config = dict(
    n_layer=19,
    d_model=160,
    n_head=4,
    n_kv_head=4,
    head_dim=32,
    d_mlp=320,
    vocab_size=689,
    activation='swiglu',
    norm='rmsnorm',
    norm_place='pre',
    norm_eps=1e-05,
    positions='learned+rope',
    rope_base=10000.0,
    rope_fraction=1.0,
    qk_norm=False,
    attn_scale=0.177,
    bias='none',
    tie_embeddings=False,
    parallel_block=False,
    init='uniform',
    init_std_qkv=0.0296,
    init_std_o=0.0,
    init_std_up=0.0296,
    init_std_down=0.0,
    optimizer='muon_variant',
    lr=0.00658,
    beta1=0.9,
    weight_decay=0.035,
    lr_head=0.00465,
    grad_clip=1.0,
    warmup_steps=200,
    schedule='wsd',
    decay_fraction=0.794,
    decay_shape='pow',
    final_lr_fraction=0.05,
    batch_tokens=16384,
    seq_len=768,
    doc_mask=True,
    train_tokens=146100000,
    steps=8918,
    dataset='wikipedia_en',
)
MLP neurons of a small language model. Each row is named by its layer, matrix (gate and up: input weights; down: output weights) and neuron, and shows model dimensions 0-95. Each number is 50 + 15 x the weight over its row's rms, rounded and kept within 0 to 99. A neuron's up and down rows have the sign that makes its largest values positive.
After each neuron's rows, "fires in" lists the words (lower case) most often at its 100 highest values on Wikipedia text that the model never trained on. A number after a token or word is its count.

L4.gate311:47 56 55 34 78 54 51 24 53 49 60 52 60 07 36 46 34 74 41 41 60 28 81 57 38 42 80 50 44 31 60 57 30 30 51 50 48 44 35 64 76 41 40 23 35 29 56 32 59 39 54 61 59 45 45 47 67 51 51 82 62 41 43 48 24 25 38 55 63 47 43 75 25 40 39 33 35 75 81 43 61 55 69 41 81 65 36 54 34 42 41 49 49 43 57 58
L4.up311:32 33 72 49 45 54 58 50 62 77 47 56 45 57 49 32 37 39 56 59 42 48 45 76 33 38 50 51 40 37 50 59 64 36 61 28 48 45 51 56 43 42 50 41 23 52 62 39 60 43 62 60 66 44 56 65 73 61 21 74 43 55 65 58 39 60 46 49 55 39 43 48 20 59 71 51 24 54 79 53 33 47 61 29 89 63 43 66 65 28 38 42 48 32 25 40
L4.down311:29 53 52 64 37 41 78 48 48 45 60 47 34 50 45 58 47 36 28 48 22 71 46 76 64 43 73 22 49 77 33 57 82 34 33 42 51 32 49 50 44 44 48 33 34 33 49 51 64 62 40 52 68 34 50 47 38 40 12 81 37 35 51 68 49 54 37 46 82 54 38 74 51 51 74 63 43 50 71 62 65 64 64 37 74 56 63 47 63 29 51 32 69 53 75 49
fires in: "been" 35, "between" 31, "were" 11, "be" 7, "early" 4

L5.gate252:71 62 49 44 50 46 46 31 84 47 36 42 48 66 36 44 43 38 39 55 40 79 51 58 43 58 55 56 35 37 31 61 39 70 28 72 76 66 34 57 55 34 50 45 45 49 15 81 37 62 48 73 70 54 27 81 44 53 21 41 57 30 53 32 64 63 54 60 71 39 19 56 65 72 54 16 47 82 39 75 89 51 40 45 51 64 50 47 27 64 41 64 55 65 73 58
L5.up252:69 40 56 35 44 55 80 37 75 46 30 36 48 74 46 51 30 42 48 53 52 65 48 74 32 36 69 42 46 51 25 57 28 66 18 28 78 60 42 55 38 29 54 43 30 39 42 72 60 61 61 78 67 45 41 60 70 35 18 66 41 34 34 38 52 44 44 57 89 44 39 60 52 59 57 09 65 88 55 44 54 38 62 35 30 47 67 59 45 52 52 61 65 65 68 72
L5.down252:57 70 54 38 38 52 56 46 56 46 64 47 47 64 62 47 38 35 31 57 45 62 29 78 36 45 54 42 42 43 45 50 49 44 36 38 99 47 52 56 56 33 62 40 34 36 36 81 57 61 46 76 76 40 42 61 49 38 35 36 39 19 28 85 57 46 54 74 58 28 14 34 53 55 60 19 64 64 57 53 78 36 68 28 52 71 57 69 56 58 33 54 61 71 91 55
fires in: "being" 24, "be" 20, "before" 19, "began" 13, "been" 6

L6.gate193:53 40 62 41 42 42 36 56 49 47 66 60 35 42 59 33 43 33 71 78 40 33 59 65 46 61 52 32 71 22 48 49 59 23 35 27 86 61 34 59 50 21 40 47 56 51 55 78 52 46 56 40 52 43 48 35 53 67 45 58 45 41 53 63 60 78 08 67 32 45 46 50 41 54 41 24 21 48 29 62 49 50 74 52 27 72 55 81 51 52 52 61 50 37 47 55
L6.up193:77 46 74 23 42 49 40 51 33 53 61 41 75 64 54 24 62 49 30 63 42 53 55 43 53 65 72 44 72 39 34 39 61 44 38 49 54 58 57 44 50 26 45 38 56 39 51 71 61 48 52 66 58 46 16 65 53 46 64 68 61 20 65 72 57 86 47 47 40 47 21 43 56 45 51 53 49 50 42 53 46 37 73 51 30 46 50 34 55 63 62 64 28 27 92 65
L6.down193:52 50 68 57 52 38 59 39 39 49 60 62 68 56 40 62 26 44 53 53 35 46 30 43 64 79 42 45 29 46 61 49 71 61 55 47 42 33 46 30 41 50 52 39 59 41 11 73 75 45 27 68 76 54 51 47 95 21 52 47 50 58 55 58 51 54 39 45 59 69 40 48 40 84 64 32 80 37 56 38 27 57 25 41 64 52 60 64 58 67 42 60 50 37 54 58
fires in: "be" 18, "been" 13, "being" 11, "before" 10, "began" 9, "sq" 8

L9.gate313:48 34 54 64 57 55 35 36 84 30 25 31 73 37 45 44 63 40 22 54 43 51 59 73 33 22 56 32 73 42 35 38 56 48 36 61 52 60 46 40 75 56 56 31 61 53 55 29 40 55 58 83 44 54 55 64 64 48 57 75 47 63 70 51 66 37 81 42 53 37 60 24 73 64 57 50 51 81 69 29 17 47 42 45 62 81 41 80 52 35 17 41 33 28 39 65
L9.up313:49 45 39 39 64 37 18 51 86 50 30 83 62 45 51 49 64 66 46 45 56 55 53 76 70 46 63 57 54 36 48 82 48 75 57 81 73 70 70 45 78 44 45 42 38 69 56 41 42 55 44 70 56 39 68 66 48 81 25 50 38 41 54 60 83 28 78 45 56 56 51 50 34 64 38 60 48 66 74 45 27 60 42 34 55 50 49 73 51 57 27 18 42 49 40 40
L9.down313:35 42 78 51 34 60 38 37 81 72 51 59 54 39 45 48 49 79 51 25 50 64 36 75 75 46 57 32 72 33 61 72 28 31 37 55 54 74 51 69 54 38 13 26 49 51 51 39 68 46 52 73 29 44 66 33 41 49 45 47 53 24 59 73 43 44 61 17 47 29 69 43 41 50 49 34 63 50 77 42 56 38 29 48 55 45 46 52 45 53 67 32 64 46 62 47
fires in: "as" 31, "became" 25, "appointed" 6

L13.gate76:65 67 47 27 47 41 42 41 33 73 65 58 51 35 23 35 69 91 52 56 51 20 58 48 42 67 28 67 58 60 46 69 31 66 57 42 49 28 72 42 19 36 38 64 52 48 53 57 72 52 64 66 65 63 54 58 68 79 37 79 46 61 52 67 24 62 52 49 42 33 58 35 44 59 31 75 59 68 61 63 37 29 34 39 38 69 55 56 76 29 45 78 29 40 45 45
L13.up76:91 49 41 47 64 44 41 48 22 53 28 68 19 35 40 10 50 67 63 47 54 25 66 34 50 57 48 56 82 43 52 41 46 46 62 37 38 59 67 60 25 33 53 60 60 62 38 72 79 54 52 72 40 81 56 65 35 67 69 52 49 35 55 71 42 69 67 48 48 50 46 43 54 54 47 45 57 54 56 39 50 16 41 24 80 58 70 54 44 39 46 34 51 48 77 53
L13.down76:47 27 39 51 47 53 68 32 52 45 53 59 54 51 54 23 33 50 61 60 73 43 50 46 50 32 15 55 37 39 68 40 41 44 60 33 56 61 62 86 46 47 41 38 76 53 30 57 40 36 34 29 60 53 70 83 66 59 59 48 36 57 58 62 58 35 75 32 63 47 41 64 58 19 80 46 35 70 69 65 57 21 55 18 40 68 34 52 20 69 56 67 48 49 61 57
fires in: "that" 24, "each" 13, "eastern" 13, "same" 12, "this" 5, "another" 5

L9.gate304:35 38 60 45 60 59 35 62 65 40 46 56 55 40 24 28 62 42 78 34 68 22 43 57 45 36 42 38 54 32 20 65 51 40 45 03 54 77 33 49 29 49 47 78 51 42 54 43 41 45 64 48 53 48 32 29 57 33 56 57 60 33 57 63 56 67 76 76 28 48 34 45 49 58 61 39 41 27 50 48 75 24 71 59 54 64 40 30 75 52 52 59 29 43 61 73
L9.up304:21 42 68 43 58 55 50 67 64 67 47 64 42 31 52 66 55 37 71 54 51 54 45 50 34 35 47 40 28 69 51 59 30 33 35 40 79 66 59 50 36 34 29 45 53 69 60 37 63 68 27 73 58 77 64 38 72 73 72 68 59 61 51 71 62 41 14 43 30 42 39 56 55 85 20 46 54 54 57 36 55 68 60 36 80 47 70 35 85 29 25 62 48 66 38 79
L9.down304:41 28 19 37 61 37 32 49 48 34 43 64 80 43 62 62 38 69 41 61 31 54 41 38 26 60 64 29 24 61 54 57 69 60 43 66 31 61 33 52 55 57 52 52 59 34 62 50 72 45 46 36 51 38 71 80 26 68 37 59 40 50 63 66 36 59 60 86 47 32 56 46 64 46 49 48 31 46 51 48 65 57 30 69 57 30 59 62 38 73 37 66 31 80 82 65
fires in: "have" 38, "had" 7, "having" 6, "even" 6, "m" 5, "has" 5

L3.gate238:67 45 60 50 61 53 57 98 92 45 46 74 34 74 47 33 69 38 57 48 27 64 61 49 45 38 31 47 51 59 64 56 34 46 54 63 61 53 52 43 66 50 48 81 34 62 33 46 54 42 33 67 44 53 50 89 48 52 36 40 19 56 55 55 42 66 34 58 48 32 84 74 74 45 55 39 48 39 23 44 43 19 57 45 35 42 69 51 79 51 75 54 35 31 61 54
L3.up238:77 29 44 54 42 51 53 69 63 56 35 69 35 70 74 40 58 31 51 55 38 70 99 32 60 51 36 31 59 59 32 61 42 49 46 67 70 59 32 22 47 50 45 66 45 66 35 64 53 62 31 31 46 47 52 75 54 57 42 54 38 38 42 68 46 21 38 38 51 63 56 62 65 74 66 52 49 42 22 26 50 48 35 46 20 53 49 45 74 59 55 55 44 48 59 61
L3.down238:57 51 26 70 41 47 54 45 57 65 28 71 45 60 65 49 74 52 55 57 50 49 83 43 51 74 40 30 61 59 34 52 38 44 54 69 85 66 54 39 63 54 49 56 37 57 41 64 46 62 40 59 68 58 54 94 47 40 38 62 55 32 60 84 38 50 51 44 25 87 68 63 65 47 67 32 54 53 50 34 66 44 42 51 25 44 64 56 59 51 59 60 30 45 56 56
fires in: "used" 25, "use" 13, "position" 10, "using" 10, "competition" 6

L4.gate121:50 31 49 58 60 65 47 38 49 58 39 45 19 28 67 60 39 41 54 47 44 53 46 66 32 59 60 24 57 52 49 73 64 36 45 74 57 55 65 66 85 49 60 46 56 32 24 48 55 63 51 69 58 63 30 15 60 28 59 34 30 47 52 57 44 37 51 30 30 58 45 20 46 40 68 73 58 53 33 38 58 42 67 74 33 46 57 63 37 22 93 56 61 54 38 54
L4.up121:49 60 74 41 32 50 61 56 48 43 79 59 63 78 63 67 68 70 56 44 77 56 41 34 66 51 52 70 47 63 53 49 25 79 54 33 67 44 18 27 35 55 56 40 24 50 99 65 32 41 62 45 56 50 66 64 21 61 51 66 52 62 34 59 65 42 52 45 55 29 56 57 66 51 56 44 49 31 53 59 36 71 62 53 65 56 77 29 36 42 29 78 57 56 61 68
L4.down121:58 55 50 67 61 71 51 82 53 47 49 55 60 40 53 36 49 67 64 62 30 72 57 38 45 62 65 27 58 64 46 57 46 46 39 69 54 43 72 49 66 46 38 34 57 47 26 60 42 59 42 66 38 63 45 14 78 41 54 56 42 82 54 52 60 45 72 16 66 70 37 38 55 35 68 72 44 62 29 55 53 54 26 47 22 55 65 79 32 46 80 25 38 71 48 43
fires in: "of" 98

L16.gate3:23 31 55 53 54 48 27 46 41 45 76 65 55 52 64 62 53 63 52 50 34 76 45 76 66 50 30 48 82 28 54 59 59 66 48 38 52 63 51 48 79 20 66 24 52 53 41 21 43 36 45 42 76 50 55 48 52 51 42 46 20 59 53 20 39 64 65 52 74 54 28 75 52 58 51 48 45 48 76 45 42 44 48 48 61 58 65 54 43 83 71 81 59 38 65 53
L16.up3:42 45 63 67 69 46 68 29 60 73 62 47 47 35 59 67 85 54 56 20 43 59 45 78 45 51 19 67 62 40 76 85 42 45 54 26 60 34 46 51 53 21 42 76 52 59 59 46 54 42 59 62 50 66 85 76 45 29 40 22 37 49 27 31 49 38 70 50 56 24 46 37 52 26 30 42 58 62 69 50 51 71 68 79 46 72 59 36 41 31 50 78 83 62 64 39
L16.down3:57 45 25 66 50 47 64 63 45 34 67 52 24 51 40 64 73 65 20 74 63 65 48 69 66 38 63 68 56 65 38 37 44 41 32 64 53 43 54 59 37 71 36 38 28 42 61 19 37 46 49 59 59 29 64 64 33 22 45 31 48 60 69 46 67 53 58 43 67 31 48 44 18 42 45 41 55 35 50 74 51 21 41 40 46 44 75 58 54 37 57 80 44 61 67 78
fires in: "in" 75, "at" 6, "of" 4

L14.gate59:41 09 41 44 41 46 46 47 36 99 39 37 49 63 25 70 46 46 42 56 53 52 39 80 33 31 54 27 29 46 30 53 66 39 32 40 47 68 37 22 61 21 33 48 51 45 63 60 41 38 33 65 51 68 60 46 45 59 76 85 49 48 45 23 73 68 23 62 69 60 60 73 33 53 46 44 55 55 47 74 53 50 34 45 68 80 77 46 37 80 53 47 29 25 34 51
L14.up59:48 49 57 44 72 72 63 39 48 59 31 45 27 27 68 49 59 56 62 60 44 51 54 41 46 32 43 54 54 52 43 48 65 43 32 41 50 63 39 64 49 31 47 58 66 43 68 23 25 59 66 74 48 59 50 39 46 42 57 55 70 44 79 56 65 41 36 20 50 54 36 64 54 31 59 48 45 52 40 74 36 43 57 61 78 65 48 60 52 48 51 41 44 17 59 65
L14.down59:29 22 63 51 44 78 48 26 32 32 38 66 52 62 58 79 46 64 22 53 66 50 47 52 39 63 60 44 30 27 64 40 43 31 43 85 60 57 55 68 44 26 50 99 47 27 49 61 34 55 62 69 49 60 42 56 54 68 48 22 50 49 65 63 55 30 25 45 63 38 62 41 60 70 71 65 53 80 53 69 64 62 39 42 41 68 69 48 44 67 56 48 39 61 34 44
fires in: "between" 35, "industry" 5, "industries" 4, "individuals" 4, "individual" 4

L11.gate295:46 47 38 39 33 51 51 55 44 55 53 64 30 33 40 42 69 37 55 51 58 42 41 86 63 77 75 37 56 41 49 77 31 28 57 57 48 92 45 75 48 33 46 61 26 37 40 27 44 48 58 48 50 41 55 47 49 44 52 63 40 36 40 41 55 62 71 65 89 57 34 52 40 47 55 37 63 68 60 15 43 65 66 47 40 66 43 32 60 60 17 24 44 52 54 48
L11.up295:44 32 48 32 66 30 23 33 60 49 29 37 60 58 51 35 46 43 65 48 61 51 41 57 59 58 65 38 54 57 58 51 35 28 54 65 62 72 51 56 41 57 51 49 35 24 63 85 51 77 27 69 45 42 57 52 46 37 35 36 33 29 45 34 80 56 62 68 85 53 48 41 43 44 25 45 50 56 59 35 52 37 35 39 27 90 14 33 56 62 48 25 35 25 73 55
L11.down295:55 57 29 44 52 57 53 66 48 32 65 53 76 54 51 62 80 29 41 61 43 53 56 31 64 50 62 38 24 44 62 30 59 80 87 54 39 44 40 67 30 39 56 42 44 55 57 56 49 67 37 61 51 45 45 60 46 60 29 57 13 58 62 47 42 50 59 37 88 39 32 75 58 55 54 51 59 26 63 47 58 25 69 53 42 69 66 50 69 44 60 70 41 54 48 45
fires in: "became" 25, "both" 14, "because" 7, "become" 5, "goals" 4

L9.gate283:48 48 52 39 40 35 55 32 48 41 47 30 34 47 32 64 53 42 86 11 41 39 63 42 60 63 32 23 40 48 97 64 46 46 50 35 48 46 41 66 26 60 45 83 65 50 38 54 60 54 50 52 38 57 58 43 62 60 57 61 67 18 56 49 60 50 24 61 82 50 28 52 51 52 32 63 56 61 35 56 40 87 52 61 67 53 78 33 65 51 60 56 37 53 53 93
L9.up283:23 31 49 54 56 51 46 52 51 50 55 60 27 34 31 39 50 18 48 35 56 67 57 50 44 34 45 19 53 61 59 32 52 76 36 39 44 57 53 47 40 46 77 73 41 64 43 11 51 60 59 34 23 66 65 59 63 64 58 51 55 59 62 68 42 38 60 68 46 50 63 28 46 54 43 33 48 75 18 20 49 64 71 59 55 25 26 30 60 35 60 24 50 52 44 55
L9.down283:56 57 26 36 56 40 40 26 63 70 41 54 48 60 61 53 37 32 58 65 54 65 49 45 41 34 37 36 52 62 47 23 52 46 79 53 41 62 45 50 44 61 50 47 29 72 86 42 57 54 30 45 71 58 76 56 39 43 51 29 28 56 41 76 50 45 54 55 52 54 72 18 66 49 62 20 47 33 49 46 67 78 40 38 47 24 67 63 45 35 29 45 22 53 65 56
fires in: "have" 38, "has" 24, "without" 12, "having" 6, "making" 6

L12.gate136:47 49 28 54 89 61 46 33 58 50 41 38 48 55 62 53 71 69 42 39 39 71 48 51 40 50 39 92 19 50 26 65 61 54 14 23 56 49 49 41 33 45 15 59 06 35 54 62 48 49 42 69 29 66 63 32 50 74 34 29 49 48 50 66 43 56 49 35 56 59 58 60 72 33 46 43 63 65 62 56 58 37 58 43 60 49 38 77 78 34 44 49 36 47 49 59
L12.up136:37 82 53 19 45 61 13 48 34 53 56 44 66 21 55 55 52 29 77 56 60 45 25 38 41 39 47 55 73 54 39 87 50 27 44 50 52 37 39 60 36 30 52 55 49 48 33 81 64 51 35 55 35 40 41 37 55 70 41 56 51 23 25 49 54 47 77 34 44 41 77 42 48 45 45 53 42 66 54 53 38 31 63 64 40 37 27 41 62 47 35 33 51 35 74 54
L12.down136:73 44 30 72 63 50 46 78 38 41 53 69 53 21 54 31 87 57 45 82 49 63 66 46 26 77 48 65 47 52 54 36 47 41 82 38 71 62 45 48 31 26 63 60 61 35 65 46 53 19 45 85 43 60 66 84 60 35 36 47 65 70 40 30 41 46 49 57 50 58 55 54 36 45 63 57 25 71 33 82 49 42 56 36 69 50 39 61 63 57 49 54 71 74 59 49
fires in: "you" 16, "more" 12, "yes" 11, "that" 9, "each" 9, "youth" 5

L15.gate12:58 59 82 73 67 42 43 68 59 64 53 59 51 39 43 25 64 50 42 32 41 54 53 38 32 58 25 37 19 64 49 87 70 34 47 20 40 57 42 52 71 55 40 52 49 62 55 51 43 67 68 58 42 74 32 59 57 41 63 29 88 59 54 51 36 54 45 38 55 42 50 53 94 50 44 31 60 43 59 52 37 43 52 69 76 39 63 32 65 54 43 34 69 46 42 38
L15.up12:74 58 48 84 37 36 39 26 59 43 68 45 69 27 92 52 66 58 69 48 18 58 57 56 29 88 39 78 19 40 55 48 44 53 66 62 16 47 40 55 50 52 53 41 34 45 33 55 68 57 33 71 62 66 47 51 40 43 28 55 47 57 70 67 34 63 64 40 51 45 58 48 43 58 53 48 56 48 71 26 44 69 40 30 69 51 67 40 37 47 75 43 55 26 27 34
L15.down12:11 47 30 59 35 74 50 42 33 42 52 70 60 66 46 73 44 62 47 23 49 45 33 32 36 37 78 55 22 84 36 76 73 53 55 54 52 24 60 48 64 47 46 50 63 35 51 47 35 25 21 39 61 83 22 72 42 58 25 63 22 30 50 46 64 46 59 51 56 57 67 54 67 60 32 64 21 31 35 75 52 42 71 39 57 45 62 33 55 38 51 54 52 90 53 63
fires in: "over" 19, "up" 14, "down" 9, "between" 4, "african" 4

L5.gate178:53 26 51 22 49 72 67 35 65 49 44 45 63 44 57 67 38 34 43 47 99 59 47 59 57 48 52 76 48 22 30 22 37 46 27 49 28 40 28 59 47 49 50 39 25 83 58 82 44 51 32 54 85 42 47 45 57 36 23 39 53 38 59 53 69 50 62 50 65 72 46 81 31 55 57 49 41 36 41 54 87 48 51 43 68 34 78 68 51 64 25 16 55 39 86 46
L5.up178:37 56 70 55 64 57 37 04 63 66 43 39 48 39 46 56 56 28 53 39 57 53 36 56 70 40 45 52 58 27 37 38 47 54 23 37 44 21 20 35 65 67 36 36 39 56 56 83 57 63 23 46 82 36 80 48 64 70 40 52 44 36 61 43 52 49 82 41 48 66 42 68 47 56 40 45 38 68 30 63 50 48 60 54 62 43 73 53 36 38 49 10 18 43 71 38
L5.down178:54 47 41 65 64 39 39 14 70 45 61 59 55 46 37 19 54 36 55 42 40 51 34 23 88 31 52 72 47 44 18 35 45 40 31 44 24 37 61 52 51 72 52 41 59 45 61 68 68 46 29 20 83 44 50 56 39 66 37 33 25 47 72 52 66 36 70 35 49 48 29 67 31 70 59 52 45 43 34 45 54 51 64 46 73 53 80 76 54 42 32 34 43 64 91 33
fires in: "are" 33, "be" 22, "being" 12, "before" 11, "area" 4

L11.gate212:88 65 48 86 61 38 63 57 57 58 67 17 56 47 38 57 36 54 43 63 71 46 52 51 66 32 56 59 24 44 55 68 49 58 42 50 55 88 51 30 41 63 99 32 48 60 59 46 31 48 18 42 61 39 50 69 36 41 55 57 27 44 24 41 68 49 25 61 54 66 62 46 73 23 45 36 46 58 45 77 62 38 43 59 70 73 66 38 40 68 45 66 44 41 26 65
L11.up212:33 33 85 56 72 65 45 72 51 48 41 44 63 32 21 27 57 63 38 30 46 30 59 29 45 59 58 45 58 54 49 56 59 40 14 33 48 35 62 37 25 63 58 26 44 56 43 33 64 49 30 54 56 38 42 69 28 51 55 45 49 35 53 50 46 75 49 56 53 36 55 84 52 35 60 61 27 32 27 70 40 42 33 35 43 53 40 52 47 52 63 22 54 41 62 76
L11.down212:48 34 53 41 39 53 28 51 51 59 64 52 26 67 44 63 57 55 47 60 45 43 63 86 66 40 65 44 59 00 38 41 36 48 38 67 49 52 50 63 44 35 34 72 53 11 59 58 48 49 62 47 60 47 51 40 59 53 29 59 77 58 34 54 26 40 68 58 44 54 38 48 42 56 41 46 85 71 55 59 49 50 48 57 57 29 40 52 28 53 64 75 60 64 88 45
fires in: "between" 31, "until" 30, "since" 14, "like" 8

L13.gate62:45 46 50 56 39 51 66 61 47 51 58 53 38 45 50 62 51 30 47 52 60 62 37 59 56 65 36 41 44 48 47 40 27 40 44 38 40 62 54 43 57 77 76 25 34 62 31 60 65 56 28 52 46 40 42 48 30 27 30 50 42 32 37 37 51 21 54 48 50 35 37 67 53 42 65 57 52 40 55 70 53 69 43 32 64 37 79 48 55 10 51 78 44 80 31 37
L13.up62:39 41 45 52 58 74 81 38 76 61 63 69 45 44 40 51 61 39 19 41 39 45 45 62 68 84 58 51 47 58 44 35 74 23 27 40 57 50 74 26 55 65 65 56 60 49 66 57 43 19 44 48 38 61 55 49 44 21 51 60 40 51 41 76 65 49 55 70 28 58 39 54 36 64 34 41 43 56 67 55 59 57 64 39 50 35 66 49 44 36 28 85 44 45 37 51
L13.down62:57 64 68 51 23 52 58 29 34 54 67 25 13 38 67 65 49 58 64 20 42 61 53 61 62 58 70 45 58 40 32 77 37 27 57 24 76 47 44 51 45 42 46 74 62 59 39 35 45 50 67 55 39 67 64 21 56 50 43 46 59 76 60 39 59 36 34 43 53 57 53 36 66 44 52 37 65 28 40 58 46 45 32 42 67 72 58 67 45 32 55 25 60 74 52 33
fires in: "of" 81, "in" 15

L16.gate130:71 40 74 76 54 88 58 51 63 44 86 25 56 50 59 61 60 57 60 16 49 70 46 65 92 65 23 52 37 47 42 64 70 54 23 26 46 34 31 62 51 58 65 73 52 46 44 73 49 46 29 72 64 58 69 48 38 52 36 38 68 46 04 48 55 64 45 61 57 55 54 64 44 57 58 41 66 57 48 51 55 37 49 38 69 47 31 79 43 32 53 55 29 34 68 51
L16.up130:56 60 66 21 27 57 59 39 70 56 59 51 69 56 49 36 38 73 48 55 33 31 50 38 28 60 50 48 41 48 23 57 50 57 26 47 67 50 18 46 59 50 39 19 33 65 41 62 43 50 22 96 63 37 25 43 63 58 42 74 36 34 30 74 42 48 62 63 63 54 52 59 49 50 53 28 62 47 49 45 44 40 50 41 28 71 78 59 70 30 63 43 46 50 68 61
L16.down130:62 57 57 63 53 56 41 36 57 72 54 44 31 48 37 95 31 57 37 52 69 43 58 64 53 66 45 52 46 71 34 49 61 54 50 35 69 41 36 43 23 84 39 51 64 32 52 73 34 66 26 40 52 48 58 41 59 61 32 14 44 53 42 56 50 63 63 40 50 53 57 63 48 61 66 58 60 69 67 32 56 53 59 75 57 74 47 58 37 37 51 61 46 59 67 39
fires in: "before" 18, "being" 16, "began" 10, "been" 8, "known" 4, "however" 4

L5.gate212:45 43 48 47 63 61 58 69 49 57 41 63 47 66 26 23 30 31 18 67 54 59 47 34 44 40 48 43 82 56 61 59 49 55 59 55 55 28 72 41 46 57 37 46 50 71 47 59 56 54 71 74 62 48 47 37 45 55 38 47 50 65 46 74 15 83 36 41 28 52 63 49 41 58 54 45 14 70 35 43 50 48 57 48 27 37 66 63 48 47 49 84 43 44 40 50
L5.up212:56 35 43 37 56 34 48 89 59 48 39 73 44 68 62 38 53 45 31 62 46 81 54 34 40 55 38 47 85 53 64 52 39 27 52 47 61 45 63 29 34 51 53 53 60 78 15 78 75 63 50 76 56 49 62 33 56 61 50 45 60 83 62 75 45 70 39 58 51 57 44 47 54 53 15 48 21 32 56 65 45 64 41 42 48 34 80 42 22 38 39 81 50 43 34 50
L5.down212:32 51 37 53 63 79 45 68 43 75 44 48 50 56 41 44 56 41 53 82 52 55 59 20 31 47 34 72 55 47 74 64 51 32 58 34 47 33 55 55 54 58 41 31 22 56 45 37 66 59 62 55 55 19 34 37 52 51 60 48 70 46 41 56 12 76 45 46 41 51 52 42 50 50 50 58 17 68 65 68 57 68 53 56 36 46 62 72 68 66 48 78 56 77 31 53
fires in: "it" 47, "used" 23, "use" 12, "using" 5, "usually" 4

L13.gate191:85 44 47 39 68 46 39 45 37 78 38 57 58 26 39 66 54 94 64 33 66 41 42 49 38 44 44 44 56 39 62 75 52 61 67 11 48 41 61 41 59 36 46 45 28 63 48 73 27 73 37 65 54 33 80 59 55 81 63 48 55 57 10 19 41 49 51 29 47 62 34 40 60 63 61 58 58 35 63 47 64 52 40 35 32 48 43 43 50 58 53 66 46 61 39 81
L13.up191:76 52 37 53 60 16 25 41 56 80 44 76 62 58 41 54 63 72 79 54 69 48 26 60 19 70 60 55 45 62 44 33 45 75 66 27 57 31 53 45 66 23 66 41 46 57 63 44 30 81 29 60 41 53 63 54 30 54 72 53 27 53 41 41 50 38 56 70 63 42 52 38 47 75 39 39 84 45 37 36 50 35 49 45 41 26 55 37 30 43 53 45 64 48 59 54
L13.down191:40 42 31 58 54 66 32 28 41 38 53 61 67 28 87 69 41 56 31 42 39 43 48 41 24 43 56 42 55 53 48 47 73 38 23 47 55 58 44 40 33 23 41 39 69 81 56 43 41 51 40 71 30 50 46 33 52 76 53 50 37 54 33 54 26 39 44 55 57 25 49 35 33 46 89 30 47 49 30 34 37 52 61 36 58 53 41 66 74 33 83 37 75 49 87 36
fires in: "between" 29, "a" 28, "an" 9, "several" 4

L11.gate166:51 49 46 51 78 24 34 41 78 84 45 36 58 37 31 27 69 58 57 54 82 60 48 50 46 53 46 46 57 57 45 77 79 51 34 57 59 65 34 38 48 54 49 39 50 67 54 60 55 47 42 58 57 24 34 44 32 46 37 41 55 80 74 40 42 62 34 70 75 49 53 49 33 48 46 18 60 49 42 59 55 55 55 14 70 73 56 30 54 41 54 46 27 57 23 50
L11.up166:34 60 50 56 51 36 42 66 62 57 45 53 36 59 24 39 77 56 73 64 44 46 45 49 33 51 42 55 61 50 46 34 48 52 34 46 20 23 48 63 47 18 69 22 44 46 50 43 47 41 43 40 42 54 60 39 27 21 47 37 33 37 79 61 37 67 52 27 63 63 31 33 18 55 79 30 53 51 54 56 56 44 28 20 73 44 71 48 55 47 68 64 41 57 66 41
L11.down166:55 59 55 69 57 64 50 69 50 40 43 62 46 38 48 53 63 64 46 62 33 53 19 72 51 46 50 54 41 56 19 49 50 40 51 25 33 44 43 36 66 40 42 31 47 25 42 68 51 60 53 35 46 50 41 42 31 55 43 58 63 36 37 49 60 53 48 39 24 20 44 60 60 43 46 21 34 53 59 27 77 76 34 56 31 79 35 44 65 40 52 51 65 34 99 44
fires in: "between" 37, "a" 15, "platform" 9

L3.gate85:36 31 34 28 45 55 44 58 52 62 61 57 29 53 54 37 10 73 59 78 31 39 63 53 58 25 45 68 38 48 64 40 21 50 53 42 60 58 67 61 20 40 55 41 51 43 58 38 61 37 35 53 32 42 33 55 53 47 38 64 30 54 42 21 39 47 30 50 63 49 18 61 60 40 84 43 42 38 75 69 36 57 47 39 44 50 44 47 81 54 40 44 74 47 53 65
L3.up85:21 48 18 32 37 47 33 39 53 68 46 61 47 43 43 28 11 52 53 60 44 32 63 46 50 40 52 74 44 50 57 41 20 53 44 33 62 74 67 67 40 47 49 32 53 39 47 55 59 52 28 56 41 49 33 49 68 39 39 65 22 48 60 35 31 59 37 50 82 58 28 66 54 36 90 66 59 49 58 70 45 65 57 52 36 45 37 49 73 66 41 54 83 48 57 59
L3.down85:42 56 75 52 44 57 54 49 50 57 45 45 52 79 58 37 26 60 45 52 21 47 36 48 57 38 40 62 36 70 48 59 35 36 47 40 52 50 60 48 37 44 54 13 67 39 33 65 40 57 47 57 46 38 41 72 45 60 45 57 18 42 56 18 54 40 41 40 73 38 49 80 45 39 75 46 64 72 57 63 60 47 34 48 41 32 47 62 51 45 45 78 62 84 53 61
fires in: "its" 52, "their" 41